From a checkpoint of a small transformer trained on Wikipedia.
Size: 25 layers, width 384, 3 heads of 64, MLP 1344 squared ReLU, vocabulary 16384, 45.8M parameters.
Architecture: RMSNorm before each block, rotary positions, biases on query, key and value, untied embeddings, normalized queries and keys, capped logits.
MLP neurons of a small language model. Each row is named by its layer, matrix (up: input weights; down: output weights) and neuron, and shows model dimensions 256-383. Each number is 128 + 32 x the weight over its row's rms, rounded and kept within 0 to 255.
A block is one neuron, or neurons of one layer that tend to fire together. After each block is what it responds to, as a language model described it from the Wikipedia text at the highest values.

L9.up314 [157 153 129 122 112  57  84 140 133  63 163 107 111 116 132 188  89 111 135 149  77 132 150 111 163 177 162 126 114 131 108 181  58  99 109 124 102 120 169  99 106 170 159 128 116 130 128 161 154 124 131 102 132  95 101 104  93 128 147 106 106 130 144 130 234 140 114  96 102 155 155 104 145 167  99 100 168 138  90 100 183 121 111 137 190 139 131 164 119 171 201 174 134 120 117  77 106 157 116  53 150 136 157 147 124  65 136 131 149 116 129 114 114  87 113 154 131 135  97 142 132 134 154 132  84 120  75 170]
L9.down314 [100 157  98 139 121  87 156 113 132 102 102 110 155  78  89 132 144 107 153 204  97 161 149 105 127  68 172 160 134  63 101 110 109 108 131 110  94 113 182 103 132 192 147 105 120 132 173 139 114 109 128 164 134 115 150  75 139  74 129 165 142 180 110 143  81 112 115 122  46 190 145 113  98 141 148  72 150 160 115 169 134 128 152 150 144 178 169 170 153 140 133 128 103 119 184  72  80 135 103 201 139 135 133  89  70  98 161  94 137 113 161 104 140  95 141 140 119 118 152 181 111 128 126 149 160 124 115 149]
L9.up546 [ 98 105 140 143  88   6 129 169  99 161 144  85  90 168  74 129 119 200 162 169 123 179 114 164 125 158 131 227 137  83 142 127 194 118 110  81  75 145 135 142 116 160  29 134 135 138 114 114 152 102 138 108 135 125 137  91  88 159 128 144 120 171 131  96 255 115 140 118 142 124 230 200 159 171 117  73 203 123 119 147 102 119 111 104 129 120 147 161  72  86 147 163 179 122 160 153 132 130 117 129 125 169 179 153  99 126 178 132 144 110  88 124  94 130 119 154 172 112 100 124 153 142 156 128 107 147 114 129]
L9.down546 [104  78 122 212 121 137  76 164 143  94 130  97 115 179 126 169 117 181 125 142 165 146  76 129 143 130 103 146 165 140 107 173 148 141 121  78 100 155 130 160  86  97  71 156  39  99 132 137  95  88 170  69 146 117 105  69  92  65 151 169  42 109 103 156 130 101 105 113 129 156 148 183 104 166 124  75  94 177  77 121 149 155 134  76 147 144 127 102 144 160 156 129 142 174 126 158 105  99  46 136 169 122 144 158 114 110  72 169  58 133 118 194 141 146 102 159  82 181  99 110 127 149 103 136 122 144  91  98]
L9.up686 [126 153 115 106 100 139 121  86 146 143  94 106 130 123 154 109  81  77  71 176 103  98 136  96  80 131 134 152 119 101 106 135 120  72 115 148 123  98 114 174  85  76 143 114 184 183 104 137 121  92  84 146 161 162  95 118 122 118 156  73 136 157 109 138  96  76 218 110 109 125 145 200 172 176 140 132 180 130 148  73 163 183 128 130 150 116 144 142 135 107 113 185 145 188 171 140  98 130 137 161  92 109  92 107 135 153 141  91 148 135 100 171 212 145 106 153 111 144 110 176 177 119  93 134 141 127 186 175]
L9.down686 [190  20  86 125 112  20 133 144 119 151 115  80 160 169 107 101  81 134 151  74 226 112 182 171 138 107  74 145 178 122 119  80 135  64 181 114 189 187 104 138 133 111 135 181 143 153 111  93 163 144 101 116 131 132 142 150 102 143 110 109 151  98 107 162 102  89 133  80 135 109 131 138  61 139 102 176 103 139 149  72 153  59 119 118 124  93  79  97 126 110 173 132 166 131 120 158 128 125 104  74 133 164 112 145 143  86 107 163  96 104 214 121 108 125  78 115 124  93 143  87 123 124 102 111 122  50 138 145]
L9.up1236 [158 140 130 101 111 144  71 153 116 134 183 127 127 202 164  92  64 113 121 116 123 111 115 114  91 125 147 189 112 111 124  97 205 146 181 144  93 109  98 134 121 172 156  81 115 206 153 115  98 108 140 163  98  82 144 113 145 135 113  99  77 166 131 149 121 114 130 144 146 110 118 129 158 109  89  63 133 127 212 143  99 148  90  93 181 132 134 119 176 158 187 105 100 165 106 148 111 130 105 165  86 130 112 138 133 117 167  88 160 172  69 128 252 164 148 118 171 107  94 100 189 125 132 122 111 151 123 140]
L9.down1236 [170 119 119 155 149 102 158 151  93 152 123  60  97  93 112 141 104 158 158 100  61  51  81  62 117 145 129 152 111  97 148  61 167 109 121 133 111  80 152  99 138 149 133 105 130 147  87 129  66 146 116 146  98 151 153 136 168 126 127 144 129  99 105 128 119 162 100 119  99 121 135 121 129 147 120 180 151 150 146  98 145 128  81 131 114  69 147  88  84 105 122 192 170 120 146  99 169 142 114 161  99 143 151 114 189 104 149 147 144 137 116 122 193 118 180 138 104 151 140 139 101  89 166 134 117  75 130 135]
Description: Mid-word continuation pieces. Word-internal continuation tokens right after a short opening piece (c, p, co): hyphens in co-founder or play-offs, p-ont, c-arriage, and possessive 's.

L9.up234 [107 133 105 136  58 149 162 153 139 138 102 162 128 160 151 142 129 134 119 134 144  82 111  85  79 184 150 110 119 128 124 155 141 118  98 134  99 162 135 212 182 117 157 139 139 108  57 103 193 110 183 111  90 109 136 127 115 137 102 154 157 124 124 123  96  61 124 122 130 142 134 105 126 104 147 152 107 113 140 148  83 166 114 118 119 167  99 171 110 151 133 140 114 159 146 160 127 114 145 103 111  94 155 116 167  97 101 120 105 147 147 144  70 173  98 139  69 182 195  87 154 194 102 140 130 155 135 134]
L9.down234 [116 165 154 157 104  85 108 123 135  98 136  97 188  80 171 131 125 156 148 108 164 120 133 118 174  62 168  76 132 132 129 118 132 146 162 121 155  88 125  63 112  84 178 133  57 182  99  90 111 172 124 182 163 149  89 149 116 114  53 188 141 147 100  77 161 166  77 159 170 135 150 118 149 134 136 135 167 176 104  91 183  89 129 141 163 164  82 121 127 106 131  99 148 107 123  88 141 124 121 150 197 170 124 155 148  61  91 164 151 156 110 153 153 102 135 137 118  81 107  53  90  61 114 118 166 142 135 147]
L9.up384 [162 147 115 109 184  77 120 119 199 133 136 121  93 162 123 119  97 145 177 163 130 112  91 122 114 139  76 162 123 146 120  97 147 171 110 127 165 123 112  78 130 111  85 140 147 179 133 146  80 151 147  75 158 125 179 128 150 120 110 100 141 131 101 141 157  84 124 144 182 139  96 140 146  88 111 174  87 129 122  71  98 131 115 106 186 174  84 179 125 110 133 141 149 189 128 141  32 111 166 149 100 113 115  98 180 136 160 113 157 138 143 147 174 144 117 158  90 175 119 127 149 134 140 132 153 150 113 127]
L9.down384 [177 147  85 129 160 163 234 166 121 149 128 163  79 141 185 164 148  96  77 128 110 137 143 118 133 142 154  83  51 161 133 210 133 121 149 143 127 157  97 106 106 120 152 165 102 142 119 139 168  51 125  86 146  97 132 106 142 112 140 128 160  69 152 147  83 121  90 112 166 145 142 137 138  95 155 217 142 119 157 126 100 117 105 100  85 113  93 109 190 136  89  80 111  95 138 180 184 127 192 177 149 137 108 107 139 121 182 151 165 105 177 186 165 152 116  70 108 121 153 113 107 112  95 127 151 159 161  90]
L9.up1043 [130 109  83 113 131  99 166 159 134 134 141  91 114 140 215 141 123 149 196 207 128 129  57 129 108 141  86 183 164  98 105 120 161  82  84 132 124 153 120 144 131 108 151 139 135 115 133 129   0 124 114 119 170 143 118 143 153 156 185 164 155 116 123 129 138 156 131 123 116 140 123 117 110  89 126 140 168 109 173 132 139 131 107 112 145 113 138 126 137  88  86 139  88 188 193 147  94  99  44  76  52  92 100 139 112 105 119 155 129 139 158 133  87 180  74 197 151 149 136 117 128 180 116 154 130 123 155 142]
L9.down1043 [111 121 122 114 103 135 164 152 100 105 200 126 123 190 111 129  90 151  90 109  80 135 145 111 120 136  81 106 138 150 125 111 128  96 191 130 119 100 162 111 119 110 106 105  72 138 163 101 128 133  89   0 118  87 159  94 152 132  72 105 154  46 117 140 179 121 124  99 130 154 160 171 144 121  92 140  90 130 179 193  91  60  59 105 170 178 138 110 131 147 105 159 142  87 136 123 161 117 159  55  51 138 131 148 102 109 142 192 155 129 148 130 171 161 110 100 148 142 139  91 113 130 142  90 161 146 151 157]
L9.up1204 [109 161 156 131  86 122 142 130 190 155 119  96 121 128 156 164 157 168 161 131 176 152 118 181 161 139  80 169 133 132 143 179 102 128 142 136 116 147 165 123 157 116 145  69 126 197 174 124 180 129 145  98 145 118  97 128 143 104 165 180 159 135 133 130 145  93 140 109  84  98 105 118 114 131 151 130  94  88 102 139 181 138 137 154 148 118  82 145 157 133  99 157 159 136 181 101 157 191 116 183  57 115 140 175 166 164 153 123 152 104  88  61 221 136  83 136 155  70 129 169 162 120 145 143 126  91 121 143]
L9.down1204 [128 127 117 127 160 137 140 127 160 150  85 148  73 122 124 167 116 136 138 144 121 171 117 119 159 124  99 119  99 139 130 135 150 133 140 114 150 137 104 161 109 152 103 115 140 119 146 146 119 135 132  75  89 106 111  95 116 140 168 150 136  87 151 114 116 135  73 188 193 129 137 125 116 141  91 135 115 116 180 122 161 115 114 102 109 125 146 122 157  99 145 120 101 131 101  60 141 142  85 140 116  90  95 166 133 132  78  99 115 116 152 105 172 111 135  92  99 145 159 143 137 178 107  68 147 119 138 143]
Description: Connective "of" in names. The word "of" joining a head noun to its complement, mostly inside institution names (School of Art, Board of Trade, Academy of Sciences) and phrases like bottom of the inning.

L17.up148 [110 127  78 132 132 134 146  86 117 125 128  80 152 112 109 116  87  94 164 106 128  92 181 107 119 140 150 106 138 106 138 133 141 163  91  88 128 128 109  95 158  87 170 147  99 149 132 134 128  22  85  83 105 143 142 162  76 132 141 121 181 128  99 166 113 103 107 152 140 110 133 113  96 154  87 124 158 105  93 202 161 136 117 122  92 111 152 184 129 145 159 141 154  70  98 144  94 146 133  85 127 119  56 202 169 112 123 161 148 132  94 147 131 178 127 107 142 151 115 136 148  92 137  83 175 104 194 120]
L17.down148 [124 143 132 130 181  84  89 121 198 165  97 118 134 124 126 110 110 150 130 112 134 125  99  92 102  94 144 136 121 141 138 102 106 163 141  89 110 131 159 111 125 114 121 156 135 106 113 113 143 142 139 136  91  95 126 137 149  98  96 141 153 120 138 215 182 130 136 169 151 139 115 107 126 118 160 173 111 187 125 145 118 136 213  57 120  78  92 110 191 119 130 104 133 162 146 183 121 147 133 112 162 126 168 100  68 111 123 110  79 107 126 107  99 175 158 223 148 121 154  75 176 139 105 137 156 133 133 111]
L17.up295 [103 119 100 120 129 114 126  62 161 200 148 114 114  90  85  59 118 130 134 117 116 154 139 102 115 127 111 131  95 101 137 165 108 136 138 153 104 101 114 137 179  84 169 111 113 142 132 106  93 164  91  99 106  60 178 114 121 145  84 127 191 125  89 121 154  78 150 112 145 119 104  83 102  91 129 105 124  79 151 168 121 130 122 165 137 166 154  64  91 144 163  83 115  58 180 133 138 110 154 190 105 157 138  90 140 167 144  80 132 113 104 100 143 177 136 158 142 206 153 146 117 182 111 109 131 149 111 155]
L17.down295 [178 133 110 157 130  73 120 158 160 121 159 174 108 107 139 131 167 124  91 190 108 149  97 153 104 103  99 101  87 127  84 124 121 104 115 155  24 168 134 156 105 128 111 108 151 134 106 136 156 170 131 133  46 170 139 121 125  98 151  61 120 155 122  84 141 111 105 112 120  84 163 163 146 118 141  76  90  98 103 151 106 129  88 128 113 115 158 166  74  64 182 111 163 121  99 104  99 117 120 112 100 127 110 118 111 136 139 141 150 152 191 157  98 112 126  87 121 117  89 114 109 173  98  70 135 112  94  91]
L17.up477 [ 80 139 145 151 126  99 147  87  97 117  95 106  82 182  95 116  70 161 156 167 104  90 118 109 130 140 122 148 113 148 154 101 148  96 147  59 120  51 150 155  99 138 103 250 115 128 186 179 123  90 100 144 180  95 115  79 143  87 128 164 100 166 138 185 102 109  66 167 201 128 105 191 179  76  70 139 129 144 137 134 154 161 138 104 167 138 109 159 157 126 208 110 154 129  93 146 142 113 141 100 170 107 139 124 126 102 159 124 178 140 124 126 183 106 113 135  97 167 163 189  93 158 174 145 151 121  99  94]
L17.down477 [116 183 148 113 164 105 141 106 130 139 116 132 142 201 146 153 160 122 145  81 146  99  81 123  97 203 121 137 137 181  74 137 155 159 109 143 101 181 167 123 133 139 152 141 145  57  96 167 144 192 104  89 156 112 113 105 203 103 103 136 140 166 126 125 114 165  97 118  84  63 148 127 125 106  62  84 143 144 159 140  93 113 129 195 117 190 161 178 147 207  83 128 164 144 103 116 134 140 143 128  99 148 155  65 100 187 120 164 116 113  52 135 132 119 131 152 125 128 161 108 150 212 195 102 135 172 183 100]
L17.up1270 [107 136 143 130 117 157 134 125 125 115 179 174 137 146  99 154 142 181 153 121 174  98 217 150 101 168 112 109 126 100 179 118  78 130 141 140 138 149 117  79  92 112  69 180  89 157 166  91 123 103 119 185 189 137 167 173 120  99 146 154 162 129  74 107 136 115 107 110 145 112 150 116  93 136 108 164 140 128 160 119 114 143 125 103 123 130  89 132 126 121 144  98  92 160 113  75 113 105 179 111   0  86 121 132 123 131  90  98 146 100 179 138 155 172 150 131 116 137 103 170 151 127 177 122 116 123 121 102]
L17.down1270 [ 93 103 120 123  96 171 146 124 126  95 101  80 134 113 111 145  63 114 154 156 146 203 164 139  98  72  82 111 128 102 100  94 144 152  41 155 171 136 141  83 146 135 164 110  98 109 149 156 149 127 135 182 134 149 132 110 213  99 155  50  99 136  66 124  97 131 101 143 149 101 145 100 185  88 133 123 157 141 128 173 154 125 111 170 141 191 147 178 142 135 107 126  81 130  59 126 122 139  91 182 149 178 150 107  90 132 127 154 129 105  96  87 181 186 142 128 127 116 109  81 109 137 166 199 143 116 114 125]
Description: Partitive "of" after quantifiers. Mostly "of" after one, an ordinal or a quantifier (one of the, the second of, two of); also to/than/as/except after compared, similar or plays, and first digits in tables.

L17.up10 [187 127 103 136 158 113 145 149 129 125 156 115  53 192 156 108 172 128 107 118 150 141  96 147 105  60 183 127  85 165 121 161  83  23  93 132 125 175 119 129 138 112 113 150 119  98 178 155  26 119 158  88 108 143 120  72 144 127 130 124 119 133 157 128 131  99 158 113 124  61 125 116 125 137 138 125  89 100 142 105 122 122  86 143  99 135 111 116 155 177 163 121 148 128 182  78 166 120 119 162 121 142 161 154 148  78 101 159 146 118 131 155 189 105 159 117 108  89 152 132 123 170  98 148 163  70 128  74]
L17.down10 [149 144 111 151 107 127 157 132 164 169 152 152 140  91 124  79 127 137 183 119 112 136 143 145  75 124 139 130 128 140 107 104 128 167  95 136  45 123 114  57 148 154  88 115 176 122 154 111 138 167 150 107  67 180 130 112 114 181 111 154  98 114 128  90 127  71 105 110 149 165 128 179 141 178 143 104 154 133 138 130 106  96  55 123 108 144 143 148 151 152 145  90 161 136 127 123  98 102  77 187 123 184 120 143 147 154 148 164 134  92 165 143 178 172  95  97 132 180 118 131 147 116 119  94 127 149 135 117]
L17.up993 [106 123  94 140 153  98  87 186 148  84  80 102 162  98 124 151 134 114 120 142 148 162 135 148 135 126 147 127 151 150 134 148  78 149 134  48 184 101 114 145 179 114 156 111 129 114 134 113 142 166 112  72 142 149 101 104 147 152 123 105  59 121 108 107 133 154 131 134 158  90 157 130 122 150  99  78 177 169 118  88 158 129 140 166 146 148 143 134 189 117  58  60 140 107 171 106 111 159 161 176 140 140 150 158 165 111 205 125 121 135 182 119 156 151 126 177 134 106 134  96 110 124  90 150 166 128  80 134]
L17.down993 [153 109 101 158 154 153 128 137 111 139 155 115 174 113 153 160  84 103 124 143 143 170  69 125  67 151  98 145 142 121  90 121 131  60 152  88  81 134 120  86 212 150 179 149 120  86  95 108 121 146 163 122 108 176 120 100 103 136 188 147 125 155 128  76 147 122 195  92 177 156 114 106 176 153 104 212 160 178  67 170 108 129 172  57 152 124 152 186  95 154 131 146 139  92 155  92 185 145 121 106 121 175 117 168 123 153 108  77 124 100 117  98 197 109  97 171 185 137  92 119 149  81 133 106 172 158 146 126]
L17.up1049 [147 116 130 139 112 147 109 108 168  58 104 124 189 151 142 166 147 167  87 112 134 135  95 190 125 149  94 184 141 135 156 111 122 141  99 121 106  91  76 123 131 114 155 167 142 139 145 141  82 138 180 148 152 165 113 128 120  92 131 145  31 120 114  71 166 158 188 127 138 131 133 116  83 141 131 135  94 190 133 154 171 113 175  88  94 138  89 172 141 117 114 130 151 113 145 159 170 178 122  96  84 141 176 119  89  41 136  87 116 161 123 184 116 102 150 122  90  85  98 195  82 152 107 103 162  81 139 121]
L17.down1049 [174 115 111 125 121 194 154 169 113 168 188 120  94 138 144 101 124 210 139 127 142 103  86 116 140  83 144 116 137 133 166 127 147 161 139 127 184 122 168 115 101 137  98 192 151 124  97 136 116 146 146 171 171 120 130 163 111 159 146 132 102 151 116 171 117  77 126  96 122 172 132  74 136 139 140 105 137  80 134 135 128 111 109 106 185 192 149 104 103 119 135 145 110 102 164 159 176  98 131 135 118  79 155 153 158 135 171 144 160 102  87 116  78 107 135  91 175 120  57 108 149 119  88 108 126 163 149  99]
L17.up1188 [155 162 132 141 106 132 143 156 101 122  81  58  92 157  99 158 149 126 186  95 101 136 112 174 134 136 158 115  82  92 121 142 130  57 150 113 159 163  97 185 137 148  92  56 161 150 150 124 138 176 108 149 155 166  96 179  76 116 163 159  93 123 121  94 137 121 116 153 105 126 122 120 164 149 128 145 124 197 158 164 145 179 121 125 123 194 130  73 118 122 104  42 152 168 133 137  77 182 183 111 138 156 173 152 149  93 107 175 165 144 132  47 143 123 116 181 192 178  58 171  92 131 194 172 152 108 130 109]
L17.down1188 [102 121 126 173 132  97 157 126 110 157 130 141 106 118 109 130 149 120 124 176 132  86 124 126 110 110  99 161 208 170 122 124 125 134 158 105 109 110 167 194 142 129  77 109 184 117 170  79 118 181  71  97 107 120 142 124 119 114  66 197 160  98 132 156 103  94 176 167 109 142 121 153 131  83 145 114  90 112 100 174 144 122 142 153  93 134 130 107  87 179  94 136 108 185 145 118 169 172 144 156 108 124 104 113 124 111 159 139 141 152 190 102 189 164  56 130 193 136 135  88 156 106 167 150 127 109  82 154]
Description: Compound-word hyphen. Hyphens joining two words into a compound modifier or name, as in peer-reviewed, cone-shaped, first-time; more rarely a word-start piece such as Pro in Protein.

L4.up945 [105 136 107 105 140  71 128 180 127  73 143 177 133 156 103  99 128 173 145 166 171 163  73 173 121 143 149 169 123  89 130 169 135  98  66 148 114 100 119 167 149 157 142 120 132 156 136 138 123 168 164 156 111 128  93  64 130 120 147 101 110 139 143 111 104 113 148 171 123  64 169 139 192 127  73 147 107  66  89 132 102 128 137 163 150 145 141  72 156  96 144 122  92 112 233 127 160 137 133 138 149 152 138  57 116 155 119  86  99 132 109 162 169  91 131  98 123 114 137  78 154 128 143 117 100  92 120 118]
L4.down945 [161 164  95 142 142 103 154 199 103 158 128 144 143 151 136 107 148 133 157 159 175 155 151 120  98  97 135  97  98  78 160 109  78 125 116  86  83 185 151 154 133 158 155  79 100 133 109 154 129 148 122  75 113 211 126 155 141 123 102 155 136 105 171  66 134 154 158 105 162  99 167 157  87 181 109 111 103 105 146 175 107 124 174  98 167 143 122 133 139 136 146 133 149 160 146 197 135  99 133 163 157 199 145 172 140 108  90  61 113 102  97 129 121 129 131  93 153 103  97  96 161  96 139 103  92  91 139  86]
Description: Compound-joining slash or hyphen. Slashes and hyphens joining numbers or words inside a compound, such as 1/2, Astro/Safari, self-managed, 1,570-1,615, with weaker hits on adjective suffixes like -ical and -al.